python train.py --n_layer=15 --d_model=448 --n_head=5 --n_kv_head=1 --head_dim=64 --d_mlp=1216 --vocab_size=2858 --activation="swiglu" --norm="rmsnorm" --norm_place="pre" --norm_eps=1e-06 --positions="rope" --rope_base=2910.0 --rope_fraction=1.0 --qk_norm=false --attn_scale=0.125 --bias="none" --tie_embeddings=false --parallel_block=false --init="uniform" --init_std_qkv=0.0177 --init_std_o=0.00382 --init_std_up=0.0177 --init_std_down=0.00196 --optimizer="adamw" --lr=0.00126 --beta1=0.95 --beta2=0.95 --weight_decay=0.16 --lr_head=0.00661 --grad_clip=2.0 --warmup_steps=227 --schedule="wsd" --decay_fraction=0.425 --decay_shape="linear" --final_lr_fraction=0.0 --batch_tokens=[65536, 131072, 262144] --seq_len=512 --doc_mask=true --train_tokens=670600000 --steps=4675 --dataset="wikipedia_en"
MLP neurons of a small language model. Each row is named by its layer, matrix (gate and up: input weights) and neuron, and shows model dimensions 0-148. Each number is 128 + 32 x the weight over its row's rms, rounded and kept within 0 to 255. Numbers have three digits each. A neuron's up and down rows have the sign that makes its largest values positive.
A block is one neuron, or neurons of one layer that tend to fire together. After each block is what it responds to, as a language model described it from the Wikipedia text at the highest values.

L5.gate1071:197114156134117152157076104218126127102144124097115135193159124141130104138148143103164106119093082166100107100181130107142106135130092176126107113090055056152137151156101068157147142148099159129147103105113124115171068136151179103161160140150149155125096143171119135154097048076096164121082104063130121105155120119128122129135173110135166098155125120190121088188163146126096114074142167022115144157100159167060111089117130127153150094089101109179
L5.up1071:157108098114155111133124082119123127128096120137104110177163137137140099098132127078202074127080148142125134060125145096139121129133129145137139151095123102165092128129139114124139110096153140160172129069140161128141065155100139152130132053148160159142100065196137170145107118095117175088113165138123173122115117082154173103144128117144153092185120169183115103142172097150131112065138102143127143216100173165105144100133114156111131102146109173121
Month names inside full dates, often after a day number or in/on, e.g. 29 September 1987, in October 1996; also the comma after January 20.

L5.gate744:128077128096148136111126096137011105148077139136139130133085160069107118135162136067138099106081120111151173153114132074149117082124147184188180141099143144144125121132153146095153149156182085183122113152139151058115141118142095122115094129155109130124138106136106127126075126043184071118113137150162159192095131175155125127119120055139178091172156128164173139146209118109111160147126144106097177155099136123065116130175153144154123172106110179124
L5.up744:100081170125117097163098059107095031151108127097154154124109082049111076093149092106134129116081141171173100135130128093115148148128104167129131128109132128176100132149176098110197162074099135100139194144133123160157147136127082164110122121146152127081195128124196110105090132103136073136156124116126140115133055085121070207098065168155224139173102085159056111122155156085119112134133137130096146065121143103089162110096098202127131118150157111111
Word pieces that complete a word split into several tokens, such as ose in purpose, od in method, ect in effect, and ation in geostationary.

L10.gate63:143181088183161152060122145175143041146104136169175133148134123114182131115189100129120107107163104160110152107148102168180127126092124104087228184144114134142152142138117099170081100107190151157128137123133122161080174096144085121105098087192065119157123120071064106118122158096149134102165122131127121113121130179076171132113098113074079126120104125079105104056080146122128112121126120093131129138152093158162211065150116094110093125118114165117
L10.up63:095143137130150105082112140133123145089125172117095152150145123141152092151148122113132106086160148155102134107145127207137129058103091135115134157134159164092154134124127127077101201100117106179117185143109089185122148121180022096149083130162119113148130128065124142104115126159128154131136167171125127106104143150096151159121156135165104122158118114121156053091112125112070121156105090103148107173115146113109161122087146119074167171133166173139
L10.gate90:161143134131153198143110159172097096125078097133135144150127113111102186220174130116122146082211119136108132172127156143133119121135094197126169190059146124087169158132182099133136108108187202126107143175169075167104146124128120106037124098128104127152110111175095112149071148160164106153193144145095094129052104165078123129125114111140123167149182095126145132088154121108138118169116122130107177168119090119147146110160191059134184100102150176155
L10.up90:147094086124183135133122110157090085166130033148154095142093159143104130154103110120109116165125105092139143103122106168126127070146128168169161180134087140079126149116123094090145132107137102126142123080137088125128139127145090088076108099150092129117141108161081143149105126115150204151110129106111092089181109171128095105145117131164114097154099123114121093113122149060131088130101176162133119165158144155109127140215174126133156099106133099097
L10.gate368:195148125089151130127124138144112132145144112149115133156089121124138161182122164080098102191179119166150113044107129155159098106162182065135124130143134124109085169152156154108106119132173180172106169142092126102092148149163146136122087126195108098163143125105140081157121177090135163175192161149110093170154098119151147120073120123116131109124160110112121129140138169152131120128117177142097093115150170118125108113145081087115113112104141116082
L10.up368:179134148124124113114069151140130148135124104166115191207118136121099146125147121088100098108139125181157107138115122123170122161093076092143144154114121123126130122142161141129126156103187185100106110182147162123107081149091148164123154146153136137143157127094107176155120125174140099129131113041079125116139164175110090168157128123133171100174143100122062099108176085139130095063096158149087149115153135122122133109122138080063126181091130187075
L10.gate384:141194158121133151126136135173087109111040169104128086144207112143081115175108128159150135149096080122166108105150092185137161134139168164140173109119126175166123187161111114149188084099136212142107104159133172109131158121131160128145123076176134153116157121036164107145130084145112189093140198098154107110170092163186143130123104106085152132141125093214119111117141184086114131135166144124133203120092191152108068108197204176089162135120188134166
L10.up384:123133117090141179016080110114163160120142150134135082135094105158176094137156151115151109153156131121189116130099151135119109109100123094134138141162205089131041099150086150167135110143189106141140160138131143115123122160176136171113151121117159126176138155192139166065138137129126177053129140134141114173147135146098153132114117146121214159125114145145141123198092106111113078133123209121088140047123122200106173110127162150211152105078145138121
L10.gate407:144108142110135161128129152171082132137114104128142157120173188190088145162164118089133137121143131132096134162135112130125136128149125131172136161130148135113151174157155163116157100115180143109128128170089045098106113166118169118090154137118126105124080134136119111224109190123118108171218065140104130146123059193150153096153141108087112112136194167091108096085194190143102081143135076170114180178134137129053169111147161142153109124124051124156
L10.up407:126090078109165154084101084115087129131163156123098139139084137119138104098137111129073113106151191161097113106123186097179112109133186177125108101164147173063109153184150132155182174145136142095112138157127078117142147134173137143097163140116111104114139113157112104135123147208105161173128124161142106130084130146101144145134088128218108174119181100122113100159169126095147124149128152073098085179162176107147182150095088075164145122120146116088
L10.gate1016:172139081084149152124137160218144076133111095114151181172156107157152191181106088085144132164206061098152193124159101121175067154085155131122118177147075159105128181113154125133150114114092125152058098166152036198144165140179123121061161147113053101178113108131195144167189135118109094127161116133084151080144145135105090073139162113065149099146119083123128074129128138114113104183142141108124097136159130124116130083151155106117103124103140142134
L10.up1016:172162133196169133114110202192115071123128090126095225165106083115125115129118144142132129255153053115112148102176114136157125188138153097125147155139081158111117152108108143128161089096090172138089165135138107090123148134181135137081097124147111157193177124151161135162164135150093149146165102140116095056145160099069087070102145154135099118168108059122103108205141095103162148153137125146173084125148122177160156124132204109096084149114148127166
L10.gate1128:124159143146120132139093151204095143154168083118116135239128144082091143116104120095150140129196154156147185157124149107190086154153109114101137118123115116086130098129173119107091151101137194170107098197138112133125158132124089180139145171103109197128114155101158150137129119115158111125111103149150157087138129142101106145056133124062108139170119075092146163155114140125128107172131160136166058149122110147129178081121128128082129137039098153112
L10.up1128:156085140100136093199128128217103114075113084184145101108133118168128161097164138107103127117114135109088121174177163108115141080129144131155170174118112130124144106132122155117112130166171121149140084069089107144146110179100102137105179149077140143131117104126131132117178168073153092179160099154166108165149154091094164137135137161137097112131087120085140129184164159066117178094142091093170140156069118115143127126075143114128042115127108127137
L10.gate1160:158122146109077189133080136154077117102155147102116121169137108134137102126107155119131109151140162191148156108159176163176164120122167170178093115133127111118129125157114148167181130107149168116125134165110135166106102104113146123109120100143146158129111144171104135157114123173118131146084131122104118107118097188105120133032119114139140123141118126107091084143150144151066127094152110170121125119136112138103108055108150166164131127096126112219
L10.up1160:115143170078036139121141130154104131190100130127163076095118190125167080145093127116106157161189133147153167103102112145145104082090122168112140072114156132184086146124177130113104139184150143102162180147158057160119130133158121096114106125151111179155145120178085149103085078100133087160143127219167160156065184078071199113138081092112103145173156093127126109135161094128121073085166124117115125130108158110101163091156142111120055125165135103209
Plural suffix pieces closing a multi-token noun, such as textbooks, changes, battalions, organizations, often followed by of, in or a comma; sometimes plural verbs like are, were, begin.

L10.gate101:152118152162145113125108147173093088124130145166100128163139169129094106148121189163096134100139129156149097120137126117098055117173101184128194085126120107119052105077123143119099114140098146184140078172156141144144131173118138150136126125140111191132103126088216142171140102146121151128159075072065129130113161137111181077132073094102122164151131145179147124115097131194131127162115113142130172163123105133085163080176152187121164102105193172114
L10.up101:131161125158171129108160122181139143122185083135071082098162128099142117127106174154152173050127156136185124102127132180089099088087137152160158125183151123161129125097102113150107123104187124136158127100134103176129107149096112226151160108107163131122133151114171090145158119133066110092070101125113191152132110119144174153106152061111098109185164121111201114115144154172133195184104057170086142105130107127119121088134124110195175083080171080129
L10.gate263:132108159125161079138108184167143153096114160116160124135114127176137129145134118161140090153129096104166062148145074149122110126138163134124047124177086138128099189064098169152111137214094163139092134127110115038114119142138240125098176147177093176115118126117116083135131150093127145093079108078181115073128130156086144108145128064110163115141168114212146121107185113098133157158117097132110103097099119169138096110160207123143149122126191148141
L10.up263:133051172148077164129149100096111168096145102134148091100105105156128145092097124163139057102121178129134107148100123132111139157131139132127093124150161109101064126109090158073164151182135143163134178112165203124181130145097133143143169129137150155090128139153125119078105128096199161106112105098125135114108157121097161107169142095153104081135123085202120134108175168113114171107111137109136183130123134174174106123155134118154159142151161162162
L10.gate619:163119144112116098137083126179124133125090166105083139098149109093112176129068181113137088160118116173136108178174115069127074119151162115136093140174084104096163125119104180144097155142160121192138052177109152134127098119154152133116158091110073153119090155138094096089127165132233106127130123052070097140143124154139179101133141120134046171207163135098119109099109105132140115200095167143163085131154141140115139176134098135110127113079161127151
L10.up619:142151131152080083189098139136085200075135141106128072098132153135111119077129143079141148083104038063129116146109142165155127142186165133082132095147147111129087140108117187129104101159084150128188121128105172117122114133090147124122138151189141101137166174149130153107092107134117134171111126059106103153126093079160103135101124120150117148133145091105123091147077150178121151110101108123119110104165127149159174154101102190197093130120126127137
L10.gate697:085127116115094104160162074151084136102111107097121104103144127071158122131149187136121082126087143157141137129115151079163147109140188195118172118118126084167099158114068185115131099114131111124085138182172217098117128155101140154163049085152138147154085139111096116158133131105137152117131166124082107150121165147075177144077139063091121137148210175147146134071191188164081131168117161157112114166117114124069125117107105152119097164130173127142
L10.up697:131107133071101091141148139169098129114130103084118097129066125196163094116102088147118140116158131117087155129163177128148187151179175113094079117088092190135158139145149172156111145158117133202156141132147108127075118098153104139131160098166132098069106134160155151143146124103172156124109133189148176082167137177109154119102122111107118099149138116128149109178139113093139130090066102170178127106177163062145186208122152162084085159136098132139
L10.gate833:101116121135156140179132091225115075071065193147157145145112106140117143125114116077113169236124108136126079195168085093108143086159097167106146142073081104125148148105111124160154132106160096173108103142167129111142153123120124142084171202137091177116151127147101121082070156098153150080161128148106146101133083135062093142081057131121154150162171090167114162119174189129152176144154141107159108121124142114074145111106124110062113122124148163135
L10.up833:140086144144187127109139063125149154099129182115125133087060099161062124156090150159184112092061155164093109126133086131135145107140110099080068129102081162185088090107118107131174099143135116115062111146122149120079130134165129146149114195071187106130127095110117109072104141118183170152094182070104123067154155112134089179132131173157126149162165139122132132131136122147091140167126155161113187104116117143112129146169089172146063123143125133137
L10.gate837:098111130139115101153122123196108176144106106098132086206199111115126121100134142110131160135120114143120130138232089129126222138141093101099165132124007066094107084137084152108127113140079171123184051157135115082118138103160103113097163084131115183150068116187153078103097131146165094116153102081131133077108122102111116087086098065103168162104131168123174156146098135130119131165168138114173126102133137172145105132126080162131111141121135113143
L10.up837:124184165153147164156119109113083104183142146103172083155160075196145135104087175125134123160071115131132102162156107149196172101095033143171150083141098104096128109096068091158148128119096169106147071155072101115115056129116096099128089187088168131052109081131191114167130075138151117058159091123106144106142121083090100118053182130109152101147069196169132165151147134149137144151127173139174079086114147159061118146115054122079105105152157165140
L10.gate846:148119115101157110070088178141075129088160168127125132109134149178145070153099139085103152157125121129149095141156121133151176167169153077107130159132077066117146145059131088155124116137075181118170148146162129108133146116158088133111130153158099148119109140156201084120132084061184090137147126126128141064168148137107143194072162159106108078158110104079114229085143222152145178142126149138162110151137123153096152100176146172145114132173143087172
L10.up846:116154223074105164122122144095116094124091130125177074124141116115131116136091129111094158147067121127153133221177149088103160149157142121117124132047122148150169217104077180201147150186141172127090152127211162113179129128147129105049087146124183121119169140125058138056126178139129125116139107074109140130126142156168134133119122094061097119146134130112117145106147090131125168081118082130120137130133145178093127109106136165122110132171082166153
L10.gate1197:134141145061085157122171140154123096176154138164112187162085111125099138130130162110094101069157136130146111148132132127129149086177087161161114168079125140048085137131069108178096099177150152166120132162118123116090170111122124050118154145121165172175042159133121077131026156104149095087095115084102108171175112120147165157196142138079107105137079153108111101167147124146147134154139168111098137131116103117134151087179113146139143133092104167123
L10.up1197:059125132148139212140130096123159166144134156120092115049121202128142070132088147175104158099116191159132087093108138125103153124155180114121171109125138124111106093138162123218138110156112145135157174098160101153176129092117100179189123149144131129160154104164105140173148081149113160091141065093085135110139057116156174174112149080096078171129138165144113144099153127168121161127113100105133163139119138097091104105144096193113130090159131153115
Commas right after a city or venue name, before its state or country (Birmingham, Lexington, Sydney), plus "in" and name pieces in place names.

L7.gate73:125128065102168160129122168153066119082142078190126105157159070133134151231138134125122124177195162108165150138146091127202099115153138106131148162130132061125225103185140165138134136155155115120151112160123179115071124098105141158148078034100031171123137124132098065164139125154127153112133101176118087099178113133112072131096071088137122106113185137073164088112106168166153137186130164142165115161139098128124114071172138105167147147090199118123
L7.up73:171130174181200098148130116099135098115149125114102118129110069066150159145097151136124106071120111111153095149111107095109113070179148114220118126105160163164118102115124127136192089183139179161105149094148076136151160156071120128065106145095166091143133089140129108116101202135164182104185157092130093116122153218093109162171124133115207155111152091126157173077085130131101085129123100111088135133115102133113135089055134082110197120121153185124
L7.gate133:104161135099162127142167077137067147085174128085119074165080172117097156097159127054166155134104146172078151074117147059109133089140113091117104140118115131141075125154122143086128139219125174196111137177136096065095137150158110146151084139136162158156168077118148137110100039159141117094126202136109145046091138142165046175144127106146153119101143149162115147135135105145129117124147150076112129132102117123072096134111056145109153171070129070094
L7.up133:117094142171164149131116121178125096115136095100107135132124160089168100128128141062086159099114156118105169133143103121097111123117145164136121111137141124172122079205097113147138069079159112103120104180077102152128164156106059122128163126144169155110108084126110123087061108139143120129113148117093159144081131104131068148111153138110160073167125093168069121084119124160089128149136101128069114128076134115104161122143167092097150105117096124134
L7.gate318:185082147139181167136099062140091110092144137095095122137118163108110076165174141040144151095164183081086138160140130086147098072129143164098201147098124091124130125168139157156130174118130126168143124160147130121170145125130126109159099118106039140156138145120132112097044130079151141141104163151097160110126117183120140106035108075034159170195148131175107137056154171099120123165157133170109168095132129119109171127119096129118186143064138217128
L7.up318:133132190106174112116110172130065123106112116103165060106123116082109098137097142085144115109135127153106127181133157082156162160187160123082131191093113097144129123160144106133171157185112121120174158166141118060153169148086120112132125149122117099132203084133133105115166111114127112106169110142158125104087061176128140118098144117145127139125172119178115146062142149117108083099080143109111195100100120126113143176090091119137086090077078120110
L7.gate722:142164116161200175109110175176137092132125125115111139177154093093115061172125065093175071153155140119189128139145162163161134084141113104106113124129131084138092089170133131164133096130142173156115170080143112163128132119089095142125123175116106141135076104169134110138095130117112199113095157097113146087115134147141097149125132147066180141143105149107151130153136148075097104157077082097121120100147161127120156077145119083082118151079119110130
L7.up722:181109111080184103070114167160055164072192125141121137119145147086153150116144116113151130099096130145126075127144149147159147158199129124157226137102120090110134109171145157142078088124169148145157153066137155146152160130074094100110102111132030124108085096149118128101190189150109144086098094152131116137127102125112151114130189089140148155130104118103115187114100175137123126136100153149124125137139119082113129116152085093149069127154170161072
L7.gate820:149092128071146103134131143178078103149155182137142099137175138080149111114078132076167146130107136151132134134140152169169121084165103134143136132114084152176180156129129115149099151151096087136107065129096034084152101128125127125082154109133068115141076102147109088096162125133098127120129158177179146097183126147152143133153095126148129055111173133088132110111143164152142121184122103108144144149128160127120130124142041223147148137111128176094
L7.up820:104050122147152132126157145121139108149101123125119110141162148154119077139146132101112169090141216167070169183119135152130118124137224126139155124105114142111139132139055117176144143125145171141104159135100136147122105112125099107141075165111169185083074134107186165127119176134184166083114128167094115124149086104112077141055186119098068156121133080109170064136110119107127068102143104178158111034173113112159254156032124115091139125167128166128
L7.gate978:159130074134100124113127127164108136146160121122119227218105190090136145104134098115081101148212135152121151102205180136121090079156165116153149133155110171122171183158183155198093116150091189249145119128128169131094158130100106161105202155131081078140155114109071111145158130152103141100091112076118161098119115080093089095090167124118180137152109089144150097143146180142128118195153083116128085148108112109097098076122096153154101151104129094090
L7.up978:112190073107131121112124120126143143080185095103120150119171131153181155138114091134157071093144101118114188083125132102145093116128101129059099127170112115151115147135134123172076149100089122110097124117129081069168078145104106113105128113113117082154105138114151130092231137122124043202124141088105102074169123162085180108120171145104124174228145106121131126111156106127168148136090143145114059119091150113134156103141100123114108085086133191103
L7.gate1148:133182135151127145098145188139183178119128136145091122087117122108138148167101080084161148179076149133144116122103111109199123098120184152148158146167142159190105115134136145148106125132138172179136109113147110130060109131132114141125079159134129146125128159149075119141178145154138125134130103151145131147135109133147063137131113097099093143140094087133105088092109114126142124155108099116135111158142112085077135167097139153107113104111176154117
L7.up1148:135077115151159089162100112154160177193147077126162127122170104144117219157130122124124129117139103171111098111135199101159176085091132053098098085094124077158159171110113107099135089101165146117150119141051136142129107145165082146120150143064156135142130118085112086203153155151126116151144162093166110146132134134131119113123101088142172132089116108121179142128120128161157123137136107144129092101155136123140144158110122174132110058120150083133
L7.gate1151:164127146157157147078123130150130128096134115126085090090099147151147125121119163093190150141132166089098146066120153148154084080181103132144139164106115084195127165139137159154110124120108101139114130132138122108133137124105099104133129142099121146113116100127168129067135142073159110177097126104111124089142139173135139136068129071117095144102154169109105107064126201142133064188098110116093126158140143079132107132140155172141101121099165111097
L7.up1151:169096100158141147127122058160123170116144164155116208136122104117177159123170166117112146132125099124190140102141130100067162110117048088082143091089107102086226163154115106179148129128083143123078111112123198139172129123090080176110106105115156103129160091125154082146066136093145095102142134094126169121119148114164140141124132098169104182143131119119108188124164098120142163120136189087127123156123143127115150094132145099131136120093122143124
Final subword pieces that complete a multi-token word, often plural or noun endings, such as -les in Principles, -ics in Physics, -es in themes.

L7.gate415:119105149093089055158138115118085144088104136154080113136161175075148058101081095143183098102155108171123122165166074163172142099161122113086150099084096117127122180128162177092053128170124113171194156154131114094130191108099095106150128152134092131110089122100144122143121129131149137035176105148064137150094069144125155140146130127065150116185158112103107169136076156132157146156113135086157137126116114185107128148114122145108155086104115154101
L7.up415:158137137155134053160131120136061125085104161158170137081090116111151139062127053081156185116140144136116155103156109122114141095162134103083089085120111174151174117126166132088127135144076169142090046160159127106073073143086133085138107078136190159157140181125108146171100136102119150111141087176071146102126183091220121135094158089083185107117125100144112140094077100182158134114187089168184102085146151125134104125174145150090129182157127150142
L7.gate639:105100119161170147051087211156081109067077161131175128120117137114194136098103165114118160110158137153087132145146133144133127119156162130172107174152150141102121116151127167105109106152157140126102104193140139147094095148116109172099152089190157142067144111168137066161123199114161066076150112101064100134114180125120118107114130125106153151124163177121154059075091130152148081194108134054129165131093121172124107137139124137191112145164132138215
L7.up639:165111156133159115132132123140061169105142126106114177095123060104166116117099149124145046097114142171125080119131108083142123124121120140144152190141123093166158111070105140134102071095147205087127187165151148120135079119087162152188101130109135143112165153145130112161149129045198104174157147032096115096161097144203141107125120128136157090135123093155148174129138196183095091125133226088154127129095121082086025132064109131196123129053160143173
L7.gate812:185107159132095084158162099152141158174076101127111113102143133151129065132155125051112154142086150068167108142226066137119141134113139109121158108075065103127087179115098156162139107109087200144147095124123101089137138114128140116127114050134105093133122124148155143101122078096149152079112177097159070085160120126095079070132116112104159112135138128139062082145134110084191116149119157117105112143135132123111153156092150159139116133168088207155
L7.up812:185068123145085157107165133161082126145125143126151119158082103171129120155159118142097128134144120100103123043131106180142189088120126103154109148122142103150093130066115144134151179151087164179129114127076143155159042144083068118126163134127162149135130151190114108141132113119104138141085112084164163080094170161107169088127068075121120112116109090126132111159151122123109146086163089081116157148119157137088165085083121112169089106153125125188
L7.gate901:174167127119127130160067102167066119105186109155141143158108115141116165142144086132110138143162171222081121136139066102192067130113163133142133146153092089116115075079100110112096128173111142084150136110104082111112130119194085181131169060139103110112137135194096065120128140132154177191102118030110097119110189142108132160122130139187139133117153156085099048134178128104129176118142126107161121114094066182157104115165071180176141133111196165127
L7.up901:134146198188145118118124122123092106119193202123158125085101173094079200120034145144116102115084141172139076102134096103143163107181118132117135160131130131145098095135100147124145126154143205194150110160178144110090141111162085115078109066112107144177079107135111130101176084161183145146100084066098069143139184158116132098107094051176139188145152117131117119072162173215126158155129137144139128071116144141108184123170080216169109079175134176126
L7.gate940:172140105134156099137168164141060153105115083109143051190177097045050118119133173131155130068155071133123093145138093091111139105084187101126150105077100087139149167130130152165047142118120110137138112212104152107129135128108141160121097162152178139164124149052161109175098113118147197068096123048077197158148154129124127119144125081127158118126156117138121081125085176053155149155144204144096173122146156195090088123148111108141175136135134139122
L7.up940:137166083149105122165120158110097055139137116120135146117130072084147128077084103123112173112150098163146154128101131127103146154153083146180125137106115148145172103147124081124207212155116202098110092104132115132138097084160164117122150186134095096155143155082154078123128144118169124128187144102145178088188088097083093116122084152119142161172158097124207113103114115145159089113113123159142151127080151125085118149147172126128098142164148149158
L7.gate1014:208093169149160114118063144189052126127070152076109158104072120131143164135136086128177125128139115156152103161181088100131125101166171156103176135102054162107062113101181172109082094188107189134138060155130137069042105108121115164118149114175115157085113155155138048222137130092170131109153105068146128110126145114146140117141152105143127173100093154110114112135155177144186166126143151100159150134171076125162120114143139170150140121127122089142
L7.up1014:135103154138137111137127156114105161154124122089152107083132111107168143155089169150173149104099139144145081083116101094108041119187172148164140114111114126128092136096148155134130119141109166199180115092117148154139114094100073136134032044120128125137116109118103116160142107097191177107114086132076127132189136132128147113140185131158031172123102164153156113112093137177126136072106112163162155186144126155155159153102087182170128118136106199142
L7.gate1112:122136169134186121119019129163053091153075146106130113171102107090136161140129101115116110112125106117117106102182123112157163140107163120126148081095104062100086223077141094200101120162111185147182097165131147022131079130090155133124073154137140117115157184145148079212098153102147136120148106080107123097114145142162104118091150079117128107135137126169134136126155110162128115172130119016142124152121142095098119091074091175140144109114105146166
L7.up1112:144154131182169152154133104162084121103200112083118134115134110160200136167102130143161107081117129135107129096138113149159154121203131160101151121086132122103129127148110105110123116091069140140149115139120093153116103149087152146184140144112091126094162141145099157121154194176114116123154087132168140046156162157163089141152146125117089139195166085172193130099126152143148122169124107089117136190126135116152088170105163118184136187098086173180
L7.gate1194:176069137131171057153123126151037142097136118115189137137086135134127118103132118110136174150179159166078130164143113121160122107094113156149134197112093138181132097081068151140103143147126133139129077170127146084101186119155167101114097084124091146109150088132147070137154128126224148155160129110121095120158154133111163142129131108111115165061111148072098064098145165124175091172127071137166126098090103119115124140136121185199113133149160129166
L7.up1194:097148143173122081164161159124173123097121091147134170120151179106139078085130180098117121111065102180119153140166123176090140116123099035104154164102114088196099120143079146160118170153175134107122057089130171141089154129119146126136102175091138067121134126194180113130126177123078172130157148120131111149124157162157146108176176091104144214153108088142123022132109157110146115137135088158123140173178129094094126123104091172135080093163058174162
Fires on the comma right after a place or name (Paragould, Arkansas), on month names in dates (born 13 March), and on mid-word pieces of foreign names.